Weights of a small GPT-style language model, trained from scratch on English Wikipedia: 7 heads of 64 (1 for keys and values), untied embeddings.
MLP neurons of a small language model. Each row is named by its layer, matrix (gate and up: input weights) and neuron, and shows model dimensions 320-447. Each number is 50 + 15 x the weight over its row's rms, rounded and kept within 0 to 99. A neuron's up and down rows have the sign that makes its largest values positive.
After each neuron's rows, "fires in" lists the words (lower case) most often at its 100 highest values on Wikipedia text that the model never trained on.

L3.gate598:55 57 60 61 55 62 46 51 26 28 68 41 52 55 70 45 59 45 39 32 39 72 46 79 16 63 84 52 68 58 51 30 60 51 47 37 69 46 44 56 56 62 42 72 39 57 51 30 46 59 65 56 49 76 22 24 66 37 54 16 51 44 59 23 63 44 52 45 50 13 62 43 41 76 52 48 50 72 41 67 33 52 31 74 49 66 57 58 61 59 33 56 43 23 49 48 54 34 64 39 29 60 55 40 72 55 69 59 30 66 42 42 69 38 28 69 44 39 60 82 33 34 54 35 63 65 72 41
L3.up598:64 28 61 47 44 32 46 61 26 44 49 47 37 29 65 14 48 17 81 37 47 46 64 74 54 63 71 67 78 53 42 35 64 28 61 44 57 40 39 45 64 40 60 76 44 45 40 46 53 31 40 49 38 61 19 42 45 42 73 43 54 71 61 34 64 50 38 67 62 35 39 36 52 55 62 50 57 50 39 53 29 30 60 57 44 41 65 61 67 51 20 72 47 38 51 64 56 50 51 36 37 41 51 56 58 32 57 69 13 49 70 67 37 45 29 35 63 17 70 47 34 22 55 63 59 71 70 41
fires in: "on", "during", "in", "from", "at", "by"

L8.gate982:58 67 36 51 72 22 46 44 37 32 08 60 78 55 31 60 49 66 47 67 40 46 44 68 44 88 51 55 43 52 45 25 74 54 13 46 46 50 52 58 71 59 69 46 77 42 71 51 49 50 47 44 54 49 46 78 54 52 54 55 62 56 43 29 48 57 59 44 44 48 49 15 52 58 39 59 65 52 35 34 27 61 28 64 49 69 74 50 42 53 40 55 33 51 44 84 54 70 54 49 49 46 50 42 41 36 69 06 46 47 47 10 46 43 28 38 44 38 42 38 47 54 49 54 66 23 35 51
L8.up982:41 56 56 39 72 19 61 49 54 45 57 69 50 56 39 41 55 47 43 73 33 67 59 51 53 42 90 36 49 48 44 39 04 62 39 45 20 41 51 37 56 30 53 36 57 50 18 48 42 42 47 55 33 44 34 58 35 32 48 72 72 71 53 59 77 26 69 47 54 33 25 53 58 60 19 61 38 59 40 34 26 35 58 54 41 62 72 51 39 30 44 40 58 55 51 42 55 51 54 60 40 38 34 62 60 54 54 06 39 49 41 45 40 61 51 34 36 54 72 63 42 33 55 51 70 61 70 64
fires in: "that", "following", "the", "which", "what"

L6.gate67:57 58 56 52 84 44 51 46 45 57 28 60 55 25 28 44 41 66 46 44 61 40 45 65 54 30 17 31 66 69 25 44 48 67 55 66 67 65 63 61 59 51 46 47 97 39 70 65 72 39 61 42 46 53 47 55 36 59 53 56 48 30 43 48 46 45 40 61 32 70 30 36 36 38 47 56 70 48 72 43 52 66 48 62 48 59 69 59 57 39 51 61 57 65 50 42 74 57 29 49 33 24 56 68 37 48 24 41 15 56 32 44 35 57 48 12 62 55 42 54 18 29 72 57 52 43 50 53
L6.up67:52 34 45 45 58 40 59 72 51 38 60 46 39 40 36 83 50 58 75 79 45 50 45 44 44 65 35 60 38 75 55 43 64 63 18 23 50 66 34 63 89 69 44 45 53 59 69 41 71 19 49 55 65 37 59 34 56 35 12 53 48 66 69 51 60 25 53 76 60 60 18 53 39 71 66 60 35 41 63 44 59 54 71 49 38 47 70 40 46 47 54 40 25 70 50 74 36 60 45 39 45 40 46 44 48 51 42 57 68 74 52 41 60 55 49 27 47 46 45 58 56 50 57 50 48 46 55 34
fires in: "that", "which", "who", "what"

L8.gate1087:42 42 29 71 54 28 67 47 26 48 43 68 34 52 75 32 52 63 55 59 65 52 38 58 83 57 66 28 62 57 25 45 57 33 51 41 49 27 27 49 40 59 48 16 50 63 79 48 41 43 62 45 42 76 65 50 51 33 49 56 69 62 26 20 72 66 57 44 58 39 76 59 49 64 08 46 47 55 38 48 55 60 39 24 49 49 14 48 78 33 36 45 65 45 79 51 49 54 62 46 32 67 42 47 61 61 54 36 57 57 42 50 35 63 42 37 46 36 40 45 78 47 65 25 78 73 59 22
L8.up1087:63 49 29 58 57 53 48 41 54 53 65 44 30 62 14 52 50 15 19 53 46 45 56 34 79 11 47 70 71 75 58 70 70 54 63 26 42 70 33 46 50 56 42 88 42 46 36 46 29 51 48 42 29 27 39 48 38 85 30 48 57 61 49 39 33 72 48 64 54 53 55 42 51 65 34 61 73 48 83 70 35 40 50 59 65 37 50 72 71 90 39 45 61 49 48 76 42 71 62 53 19 72 63 63 47 42 19 58 47 62 23 55 39 57 38 39 56 49 73 44 28 34 16 60 34 69 57 42
fires in: "to", "non", "for", "of", "no"

L2.gate107:60 41 47 57 84 45 53 67 74 38 60 59 39 55 49 40 57 56 38 40 27 55 53 48 37 44 56 40 91 74 42 29 30 22 60 42 32 52 36 24 30 50 79 46 47 75 61 34 36 65 48 56 54 64 51 26 75 69 48 32 45 34 49 39 61 42 83 54 49 63 50 48 48 61 61 57 65 80 40 63 83 49 44 54 45 67 51 42 50 24 58 50 68 53 62 25 39 42 42 48 57 48 62 54 34 30 21 50 39 57 26 51 61 18 72 77 58 34 49 59 62 34 63 56 51 34 67 50
L2.up107:45 60 67 40 59 35 40 44 46 57 56 65 54 56 43 55 63 51 46 54 30 66 35 74 42 51 43 43 75 66 53 38 54 23 58 58 29 45 57 39 42 29 67 39 55 67 37 34 30 57 55 57 55 81 52 29 60 59 46 14 42 25 19 59 51 62 85 30 59 60 75 45 75 53 58 66 71 46 25 52 69 55 21 14 65 74 51 52 53 24 47 73 63 65 64 15 39 37 19 54 64 44 48 45 61 35 34 43 20 41 35 53 55 32 53 53 64 56 40 73 63 42 61 36 47 82 28 48
fires in: "on", "in"

L5.gate207:50 24 80 41 53 39 70 38 48 73 52 47 49 66 72 36 44 68 60 41 27 49 45 53 53 20 56 50 45 26 38 55 38 42 17 60 55 52 59 67 53 50 32 67 42 86 69 59 49 45 45 52 57 52 47 73 69 71 56 58 38 34 50 46 39 53 76 66 51 32 36 60 55 58 61 71 59 36 57 32 40 79 63 73 43 42 40 44 47 27 39 47 45 63 56 59 90 48 74 64 31 34 61 54 46 40 34 56 43 53 40 37 76 42 36 54 67 69 74 73 36 67 45 39 55 41 43 53
L5.up207:30 40 50 62 70 55 31 59 71 77 50 50 23 40 54 67 51 87 52 36 55 45 39 44 29 62 75 57 74 53 42 67 65 54 58 49 60 46 48 55 33 48 54 44 59 46 50 38 65 74 74 48 81 51 60 45 75 43 32 62 23 30 86 60 49 50 46 44 37 45 61 33 49 47 55 72 45 52 51 36 59 41 59 43 36 52 20 47 66 40 44 87 29 66 52 69 26 52 44 49 51 36 62 59 57 39 54 47 50 55 66 36 81 49 49 48 35 37 40 36 52 47 55 73 36 48 26 64
fires in: "of", "science", "sciences", "founded", "developed", "scientist"

L2.gate592:55 50 32 53 41 39 44 64 28 37 58 49 46 66 53 65 33 30 57 67 44 42 43 45 32 52 41 14 60 50 49 63 30 50 72 32 36 45 52 62 61 40 55 38 51 66 30 45 61 70 91 32 36 67 61 44 52 64 42 73 33 48 64 34 79 63 32 66 43 45 39 43 47 56 47 39 66 40 33 73 64 43 44 44 69 32 74 55 33 45 61 54 56 48 66 56 40 58 14 60 55 83 62 57 41 66 42 76 67 32 46 04 47 36 30 66 43 57 51 38 49 17 51 59 42 49 13 50
L2.up592:58 59 31 49 32 42 43 49 47 42 53 47 32 53 51 52 39 29 65 66 44 57 52 47 33 66 53 45 49 64 41 47 33 62 71 39 40 47 47 50 66 66 74 31 42 84 20 33 58 62 59 64 56 70 62 48 67 62 33 48 49 55 55 34 86 48 23 65 45 35 59 44 62 63 42 39 51 36 42 63 77 45 68 33 75 33 72 73 47 42 73 57 67 60 76 80 45 43 34 50 44 67 61 48 49 61 48 80 66 31 41 24 47 45 48 45 54 46 46 53 47 17 45 54 48 51 13 31
fires in: "it", "game", "film", "games"

L8.gate252:34 63 70 55 31 63 65 45 51 78 48 24 62 44 54 51 44 61 52 37 82 40 28 50 47 40 29 51 59 52 43 47 73 23 62 51 25 54 41 42 88 52 45 47 65 42 55 54 52 76 52 77 76 19 60 43 66 52 38 80 66 67 79 62 57 53 16 61 36 59 28 70 44 59 61 50 52 73 40 48 47 39 34 57 30 52 74 50 38 34 43 49 41 50 24 47 52 59 37 52 59 37 77 54 67 77 87 62 41 37 54 35 54 56 34 55 46 54 54 59 34 56 21 45 48 42 41 57
L8.up252:39 70 53 45 58 64 53 43 73 31 61 31 31 51 42 79 44 65 52 39 63 85 42 43 53 60 25 40 29 99 61 53 33 60 59 32 15 49 54 36 63 35 54 28 69 54 63 11 44 70 52 46 64 57 65 42 63 71 56 54 65 68 62 69 49 43 54 35 59 62 55 50 29 35 96 48 43 57 49 56 51 27 55 32 33 23 85 59 38 43 55 33 53 42 51 46 37 71 14 46 56 42 63 57 60 70 59 57 33 64 34 25 63 06 63 35 50 54 51 20 71 62 32 46 54 47 82 67
fires in: "has", "have", "had", "not"

L2.gate451:46 59 60 56 71 47 50 61 47 28 45 58 65 66 51 66 63 52 50 47 70 52 45 58 56 78 73 75 53 33 21 57 44 79 42 23 08 59 61 21 51 56 36 67 37 58 71 32 49 61 50 66 46 41 33 73 50 63 59 56 64 84 48 51 55 46 52 43 31 64 29 62 56 61 43 57 62 42 63 21 46 42 52 53 72 53 32 62 75 43 60 49 35 72 41 63 35 74 75 57 36 47 61 32 24 38 57 60 68 76 44 43 49 45 76 37 47 51 58 40 58 60 47 45 55 59 45 62
L2.up451:29 66 99 42 68 35 47 37 41 72 43 55 49 76 55 76 48 39 65 75 26 27 50 82 50 62 57 64 68 38 53 34 48 36 42 52 55 47 45 55 56 53 33 60 66 56 46 64 67 67 71 44 58 63 35 80 57 59 48 25 23 43 41 51 39 30 43 58 52 67 31 30 61 54 43 38 58 30 58 73 50 99 53 47 75 48 60 49 75 43 47 72 23 58 35 58 47 50 46 68 19 42 72 31 33 34 51 59 54 69 44 41 49 51 41 52 50 57 47 41 26 76 35 46 10 58 70 48
fires in: "due", "just", "located", "sign", "signed", "found"

L2.gate325:53 59 42 55 67 36 23 94 31 49 78 64 23 82 63 51 54 61 46 63 94 50 08 54 75 32 35 40 42 58 29 54 31 28 46 56 34 43 51 58 22 30 51 60 15 57 32 60 29 35 65 34 35 55 55 31 58 37 35 57 49 44 52 31 63 39 36 43 68 52 56 69 59 32 51 46 51 68 61 49 59 55 21 59 44 28 52 48 45 60 47 46 17 49 94 30 46 52 26 57 50 59 88 37 60 68 25 69 47 46 24 37 48 50 50 39 32 35 40 40 61 39 63 37 65 58 43 25
L2.up325:42 49 85 55 76 64 53 22 32 50 64 17 30 40 32 60 40 35 67 46 31 62 61 58 28 75 69 62 36 53 47 35 34 51 64 16 45 71 50 56 99 49 65 77 56 39 26 81 50 76 43 70 57 54 32 50 59 70 53 78 45 49 25 84 59 56 71 51 65 28 27 58 43 40 78 48 52 25 60 48 44 46 57 45 58 44 25 66 62 60 80 54 35 43 41 53 17 42 41 38 37 77 43 43 36 54 74 34 62 55 54 87 22 39 64 45 56 68 39 67 58 44 43 69 57 64 50 53
fires in: "game", "street", "division", "town", "games", "district"

L3.gate1067:53 23 44 61 49 55 45 24 37 30 48 63 35 66 40 58 67 24 45 31 36 59 59 53 48 31 45 31 43 54 40 52 48 47 50 71 48 53 33 63 52 36 54 39 66 47 42 33 34 33 48 40 39 68 50 36 69 38 45 47 53 96 65 11 35 51 33 52 61 38 45 41 39 43 17 28 59 48 60 73 43 64 40 37 63 38 65 21 57 33 37 12 20 38 20 56 58 50 23 46 62 47 59 61 44 62 51 30 41 48 41 55 59 83 30 42 56 62 66 49 46 38 48 53 35 60 53 57
L3.up1067:54 28 40 48 30 63 59 53 65 55 45 38 21 44 48 68 63 34 30 26 61 49 27 41 64 34 64 26 72 42 29 63 45 45 75 62 65 55 42 44 39 50 47 64 69 60 56 21 56 55 53 64 36 62 41 35 67 52 34 33 42 49 68 36 59 51 29 84 64 62 42 57 54 54 31 30 56 77 64 53 45 61 31 47 63 29 73 43 82 43 66 41 61 54 00 39 56 35 17 66 62 75 75 64 57 53 45 54 52 12 43 49 36 32 59 53 59 43 63 61 43 61 43 53 23 55 08 57
fires in: "can", "could", "t", "to"

L2.gate33:17 50 73 42 66 45 60 50 32 43 41 56 30 44 47 52 46 40 44 54 40 71 47 44 47 56 55 46 28 59 42 49 78 71 37 45 56 59 43 35 48 39 30 30 40 26 35 69 58 35 44 38 35 53 33 56 20 59 56 57 47 78 69 51 28 38 26 42 48 43 87 44 40 66 35 28 30 79 61 55 11 29 54 38 70 37 57 66 32 41 54 19 27 57 38 36 44 25 49 59 29 31 57 59 71 54 44 53 45 49 79 52 29 70 72 42 51 53 43 26 48 60 48 51 29 25 63 43
L2.up33:49 38 39 47 31 54 61 69 39 42 48 57 52 68 19 44 11 63 58 69 64 64 23 30 44 45 48 52 46 65 69 59 45 53 81 57 54 29 27 58 51 66 37 64 58 53 52 57 49 63 21 53 55 56 60 37 71 41 64 69 57 47 58 54 58 58 76 25 02 35 57 53 54 44 62 31 64 44 63 61 45 44 50 50 62 44 37 28 61 44 52 37 58 49 41 57 39 46 68 57 75 75 73 40 67 16 37 70 40 48 30 50 62 97 47 54 53 66 67 73 39 46 24 53 46 56 50 32
fires in: "team", "military", "teams", "church", "younger", "she"

L5.gate147:42 50 90 64 46 51 43 39 36 53 35 26 62 71 53 62 61 42 49 54 41 27 67 23 48 41 25 45 28 53 63 39 47 45 63 44 60 58 43 61 18 58 29 39 41 52 55 54 67 57 55 31 26 55 35 54 40 59 34 32 35 71 59 53 41 79 29 79 29 65 39 55 58 52 72 32 57 62 61 51 41 59 45 53 47 58 29 67 59 40 17 27 54 64 30 21 54 62 39 24 66 48 82 49 36 53 55 42 26 67 38 42 71 60 60 49 70 53 61 58 49 58 24 51 23 36 58 57
L5.up147:57 36 43 64 73 63 56 54 37 62 40 39 27 65 57 53 73 66 52 51 26 54 67 42 51 38 62 40 44 50 65 53 29 64 50 35 20 44 21 59 54 39 30 30 75 45 62 41 57 33 37 52 40 49 66 17 56 55 67 63 51 14 62 49 19 43 58 50 49 33 38 42 34 41 17 58 34 24 38 43 27 52 64 85 49 67 36 33 51 62 58 49 45 67 39 58 65 35 68 62 54 26 74 72 60 38 28 79 44 21 52 21 61 64 43 37 31 41 53 38 49 49 98 74 70 60 61 62
fires in: "of", "parliament", "manchester", "suffered"

L5.gate1052:45 40 49 50 71 36 55 65 36 59 37 47 46 43 80 58 35 29 57 37 37 33 32 44 53 60 00 48 31 74 16 60 44 30 61 52 59 73 47 67 41 40 75 49 58 34 50 57 70 85 45 32 48 42 62 65 47 53 49 63 57 53 42 49 59 45 63 68 48 69 81 35 58 68 69 44 77 42 83 42 55 58 44 71 58 61 47 72 44 73 31 33 46 53 18 67 44 47 52 66 59 61 39 61 51 44 29 44 41 45 18 60 51 46 48 50 50 46 56 22 37 49 47 72 67 51 57 60
L5.up1052:03 50 58 62 51 53 43 54 48 70 18 44 63 50 36 32 57 81 48 60 65 55 56 40 30 57 27 52 46 76 31 35 57 60 73 44 33 62 33 77 37 37 43 52 53 43 68 20 54 61 54 78 40 51 75 66 39 18 65 44 36 33 47 75 62 26 65 49 31 51 43 56 57 51 39 61 57 32 34 55 26 32 62 61 32 42 66 26 32 59 78 45 57 56 53 38 44 36 61 64 42 51 55 24 63 36 60 26 61 74 48 28 61 71 34 48 58 57 39 50 79 49 66 31 50 35 67 60
fires in: "which", "that", "who", "taylor"

L2.gate834:35 48 51 67 52 55 51 35 54 51 44 61 64 51 54 43 72 32 29 35 53 31 42 47 63 41 64 49 59 49 73 63 60 44 46 56 47 43 47 39 44 67 38 44 81 46 52 21 51 43 61 64 55 69 58 61 44 48 73 41 66 69 36 63 49 44 43 70 59 31 07 52 35 48 31 35 71 65 44 64 66 55 59 55 85 63 34 51 34 55 46 59 51 44 77 43 70 54 43 19 47 51 48 63 82 51 49 60 60 37 41 35 45 54 41 56 39 55 43 32 45 74 40 41 40 20 52 64
L2.up834:50 41 42 65 54 53 62 49 66 48 56 40 72 37 63 43 75 29 43 24 48 20 53 42 80 60 72 48 38 58 61 74 53 52 64 49 46 55 28 51 48 64 42 47 64 50 38 35 49 38 41 64 36 51 61 58 46 67 44 46 58 63 30 69 59 36 32 44 71 46 23 66 59 66 20 44 71 68 36 57 51 64 57 54 66 91 33 63 44 49 30 58 55 55 55 60 59 46 28 37 29 58 58 71 91 69 58 47 56 34 31 37 46 50 42 42 40 40 37 31 73 46 52 46 70 35 72 55
fires in: "can", "could", "may", "politician", "general", "closed"

L3.gate1139:26 52 46 16 64 52 61 36 53 52 40 75 63 48 47 61 34 78 55 48 62 70 48 66 39 47 44 50 60 70 61 31 36 57 43 32 36 62 69 77 54 78 44 43 38 34 68 35 69 91 80 62 04 59 46 52 33 49 57 49 37 29 55 55 51 65 69 57 48 86 28 47 51 49 52 72 21 41 53 59 54 63 44 47 52 42 67 51 64 54 66 34 51 70 65 55 62 51 48 43 24 25 55 44 66 58 21 20 69 61 49 78 36 51 67 60 37 33 66 56 57 75 17 64 44 43 45 36
L3.up1139:38 31 50 37 65 28 27 29 56 41 60 36 40 42 56 53 21 79 65 55 33 42 44 46 80 46 30 39 64 50 31 59 15 58 17 20 26 53 51 73 70 34 52 15 62 43 33 57 79 43 67 50 52 48 60 74 30 64 58 47 29 47 30 41 49 76 32 57 09 45 32 69 56 58 15 45 58 54 53 62 57 42 61 51 79 58 57 36 48 21 44 44 50 31 58 42 23 64 39 47 29 49 20 65 48 53 58 58 24 66 57 39 52 43 51 32 58 44 64 69 66 52 44 40 38 47 53 72
fires in: "signed", "body", "sign", "due", "cm", "m"

L8.gate985:56 58 47 49 53 53 91 77 93 53 66 50 76 86 53 44 47 52 57 83 53 33 18 44 49 67 48 42 63 35 51 60 66 65 32 82 48 54 32 42 41 55 43 40 49 20 41 62 49 52 38 51 39 54 40 72 60 37 15 54 39 63 54 52 45 67 55 41 33 29 37 39 64 36 57 72 46 55 36 30 64 48 52 52 67 58 26 47 67 53 45 19 31 29 61 72 82 59 32 58 46 27 54 57 19 54 77 45 45 21 50 40 46 61 70 58 50 56 53 45 45 59 64 39 62 59 56 41
L8.up985:40 42 32 44 56 33 45 57 48 23 46 42 56 39 32 61 45 77 58 56 68 60 59 54 63 38 40 72 52 49 58 58 33 68 47 48 85 55 59 44 54 44 64 43 31 81 55 63 54 32 44 38 76 58 45 54 47 65 64 39 43 51 39 89 36 53 47 39 28 43 67 53 58 52 57 54 57 55 44 55 35 68 62 36 63 50 53 58 48 47 40 47 38 67 80 39 54 68 54 63 60 39 77 80 89 48 51 58 64 50 45 49 39 33 60 64 34 43 37 41 35 50 48 45 53 47 36 26
fires in: "of"

L8.gate1059:59 40 26 63 50 62 56 56 49 54 39 27 45 51 24 44 49 20 70 62 52 50 30 63 52 45 66 51 45 68 41 53 55 86 19 67 88 71 64 21 31 46 19 48 70 36 71 72 19 34 66 37 66 25 50 39 54 73 31 77 83 54 66 63 53 80 38 59 33 59 46 39 66 49 49 52 47 62 40 61 41 63 65 54 31 63 46 69 54 37 47 44 35 41 54 58 44 51 49 42 26 58 56 30 68 55 57 56 49 32 45 56 56 39 49 69 83 57 59 43 66 38 70 43 81 16 28 30
L8.up1059:67 68 49 36 38 47 73 55 42 68 60 49 72 53 30 65 38 60 53 59 61 64 24 48 56 54 38 57 61 60 44 65 59 59 64 45 46 32 77 35 67 47 45 57 39 53 68 59 35 47 45 67 64 79 51 44 56 64 35 38 40 48 57 65 18 74 50 48 26 70 70 23 57 43 74 61 55 28 52 39 55 54 62 69 71 57 43 48 29 74 42 26 44 32 63 59 59 62 55 52 47 77 58 44 65 50 28 62 39 62 48 39 46 46 35 26 97 42 57 55 82 45 42 63 31 43 69 21
fires in: "of", "with", "for", "often", "is"

L8.gate602:55 64 67 26 47 41 37 55 84 55 37 37 64 57 29 60 34 49 35 59 72 61 49 44 40 38 54 47 28 90 41 55 73 70 53 22 50 57 54 54 41 50 77 53 77 51 67 64 17 37 78 30 30 44 58 62 62 63 70 30 44 46 53 51 76 59 27 43 60 50 50 53 28 68 07 18 56 47 36 39 43 47 30 44 35 60 19 47 67 69 34 48 61 68 73 62 29 53 48 45 50 34 78 45 57 36 79 62 48 48 42 45 22 68 32 52 56 55 52 29 43 28 55 33 58 62 65 30
L8.up602:51 52 67 58 73 63 78 42 64 75 23 62 24 32 78 65 33 44 50 69 47 33 45 51 55 52 59 22 51 36 51 41 58 52 21 36 74 46 57 73 40 49 39 49 39 78 50 35 37 51 62 79 19 82 68 57 62 65 44 42 81 44 26 22 30 48 58 42 53 37 65 44 69 62 59 73 45 49 35 76 44 50 50 42 54 18 60 54 66 52 35 31 84 43 21 38 67 60 54 40 61 57 30 50 32 45 51 58 57 41 33 44 43 72 49 51 38 51 83 32 43 68 43 56 57 14 58 53
fires in: "with", "signed", "had", "one", "gave", "their"

L8.gate330:50 52 59 51 45 31 34 73 58 32 52 35 32 36 57 28 74 48 56 53 45 61 67 52 57 83 63 47 62 53 29 47 63 54 66 41 50 24 67 54 41 34 63 51 60 45 30 66 40 74 49 61 58 51 78 43 54 24 26 50 54 41 39 69 45 37 04 45 47 50 46 51 40 67 52 27 56 36 60 49 40 48 72 49 47 69 45 42 51 46 45 15 50 80 20 53 41 44 58 36 62 52 35 39 49 49 18 40 42 56 56 57 67 26 57 31 61 55 88 41 28 33 37 46 44 35 63 60
L8.up330:59 36 53 61 76 45 51 69 67 62 21 49 32 72 64 66 44 56 55 47 41 44 55 34 75 21 57 58 68 62 34 71 44 48 23 42 70 28 68 39 73 46 34 46 51 56 61 36 47 62 53 59 63 41 38 39 69 52 69 50 29 49 51 66 32 55 43 41 34 45 35 79 37 22 36 49 39 47 53 64 44 42 59 43 74 58 38 36 53 46 66 55 32 41 62 38 47 68 47 46 64 49 86 73 41 49 47 30 29 49 53 66 38 02 50 58 35 82 52 27 57 63 26 60 77 77 54 25
fires in: "to", "for", "of", "from", "without"

L2.gate1117:62 41 68 22 51 48 56 47 39 75 30 52 39 71 59 49 02 31 11 65 52 70 45 52 39 63 57 48 59 53 40 24 52 48 33 56 43 28 77 46 71 57 60 58 69 45 44 64 50 42 41 67 41 68 32 64 43 44 68 22 77 71 31 69 58 44 38 71 39 42 49 40 53 68 41 45 24 64 32 47 32 53 50 72 39 61 50 30 44 41 30 58 64 35 58 07 39 44 43 57 52 44 46 54 52 57 65 44 38 43 25 40 48 47 54 48 56 59 60 40 39 51 48 38 60 58 24 34
L2.up1117:47 41 46 41 41 33 54 41 32 64 64 47 20 64 52 39 24 46 23 47 24 28 69 49 43 49 75 32 59 39 44 63 39 65 73 39 79 48 60 48 45 31 67 62 30 39 67 14 48 57 47 60 53 49 53 44 37 55 50 52 61 36 59 73 22 41 42 63 56 28 39 20 45 55 46 82 56 66 47 54 36 43 37 36 52 47 77 51 30 41 58 68 35 51 39 57 54 52 49 29 33 34 48 59 58 56 71 54 62 47 55 49 17 56 23 76 50 73 62 62 62 34 47 57 30 11 39 42
fires in: "life", "free", "some", "short", "weeks", "angeles"

L6.gate347:37 45 48 33 53 53 50 40 61 30 54 29 60 51 67 34 55 52 69 79 20 25 51 67 66 84 55 40 51 57 51 82 72 62 27 48 47 65 48 44 46 71 47 60 53 38 37 26 45 69 60 53 56 74 58 55 63 70 18 61 26 57 62 32 48 48 54 65 72 56 70 49 62 47 59 45 64 51 23 52 61 73 49 60 57 14 28 51 68 35 35 38 50 56 53 43 54 83 58 36 36 35 73 48 55 58 23 60 57 28 49 41 81 42 63 64 34 48 68 66 34 57 37 33 59 60 70 63
L6.up347:36 57 34 63 52 40 24 17 53 45 30 59 46 64 41 53 53 44 39 37 57 40 95 63 50 51 53 35 51 46 49 40 51 52 41 61 62 40 33 40 42 40 28 57 24 56 66 51 38 81 45 76 47 62 47 61 46 62 24 52 49 51 49 57 36 70 51 25 70 27 59 85 27 22 42 56 35 41 58 12 41 66 53 70 63 43 26 66 35 47 26 56 62 64 59 51 41 39 61 68 55 58 41 63 44 41 70 58 65 68 61 25 32 66 38 55 35 47 42 61 72 54 85 40 11 36 68 46
fires in: "of", "at"

L8.gate912:26 32 56 51 45 45 62 50 39 43 52 36 56 68 41 48 34 75 46 77 44 44 73 46 28 30 60 41 52 37 51 65 31 67 21 00 38 53 61 72 92 46 57 51 42 42 51 37 20 68 46 51 70 42 47 53 45 37 45 26 55 64 70 66 67 40 51 65 62 57 57 26 49 41 64 59 33 73 49 53 42 85 52 59 54 32 51 50 60 61 54 46 77 46 42 41 70 68 39 49 48 24 85 29 62 45 49 54 45 68 49 55 73 81 60 64 43 32 51 41 34 76 59 56 76 46 42 42
L8.up912:32 76 50 52 32 23 42 50 76 36 42 64 60 54 46 51 75 48 45 67 56 73 41 22 36 61 09 44 36 50 61 60 71 42 38 47 28 50 47 48 45 68 54 53 54 46 49 37 64 49 39 69 72 55 33 28 52 28 56 71 55 59 53 46 43 46 36 47 19 59 36 26 54 34 54 58 67 29 50 64 52 56 16 46 31 38 72 53 40 61 39 25 65 43 46 43 48 44 53 47 27 43 56 35 39 69 42 39 49 45 54 19 47 36 59 33 57 24 75 49 44 56 57 42 55 46 44 47
fires in: "had", "were", "have", "was", "has", "having"

L2.gate311:26 48 53 53 46 32 83 53 47 54 27 68 51 52 35 59 86 36 53 35 47 57 22 70 66 55 59 71 68 51 34 29 57 55 53 46 41 28 21 52 53 65 40 52 54 50 28 44 55 50 67 53 65 65 63 75 43 57 80 44 51 58 63 45 52 48 66 32 59 40 65 55 76 42 53 38 37 57 56 85 55 58 45 52 64 36 41 18 49 17 49 43 22 50 47 45 44 76 67 67 39 64 55 48 26 74 33 64 26 56 29 33 46 37 64 37 68 48 49 79 45 67 48 56 65 34 63 67
L2.up311:33 44 54 53 24 24 82 64 45 46 36 68 58 56 33 58 54 51 49 38 51 57 30 58 42 55 65 71 67 52 33 35 47 62 52 36 53 21 05 55 49 53 40 55 92 52 24 49 46 51 61 57 61 58 59 66 57 46 75 57 41 61 53 38 57 49 65 46 53 32 50 34 65 53 40 38 44 49 54 79 42 52 61 63 55 37 41 19 47 12 41 57 32 52 41 43 48 73 65 57 33 53 54 46 22 68 22 74 39 71 22 30 22 47 52 40 67 39 44 68 59 82 63 72 58 38 43 69
fires in: "she", "he", "sheela"

L8.gate1192:67 53 51 09 51 56 54 43 47 30 32 69 62 46 43 77 73 48 46 44 80 60 50 54 94 43 63 85 33 48 58 46 29 46 57 67 51 31 43 33 64 54 63 54 73 29 28 62 38 56 58 49 77 44 56 51 52 58 63 38 26 49 37 16 41 34 46 33 41 19 25 64 35 46 66 46 51 51 28 43 42 31 62 24 50 27 47 42 63 43 65 48 41 40 63 77 67 42 39 40 42 62 49 30 42 56 64 49 31 40 58 64 61 49 63 61 48 65 78 84 60 32 56 65 46 31 37 46
L8.up1192:56 46 48 39 46 60 66 58 31 54 28 66 45 57 30 43 54 17 45 57 37 58 76 52 59 51 61 67 42 46 14 28 60 03 34 32 76 47 55 57 54 48 21 64 33 67 72 24 51 46 57 60 49 41 56 46 57 53 25 54 45 64 44 43 49 52 37 38 43 35 76 48 73 22 57 36 56 49 46 42 64 48 77 36 37 65 31 74 49 40 63 71 30 25 24 20 45 33 49 37 43 35 67 73 63 88 47 31 62 31 35 57 37 54 66 51 58 50 25 69 49 52 60 28 44 59 30 15
fires in: "until", "to", "since", "daughter", "from"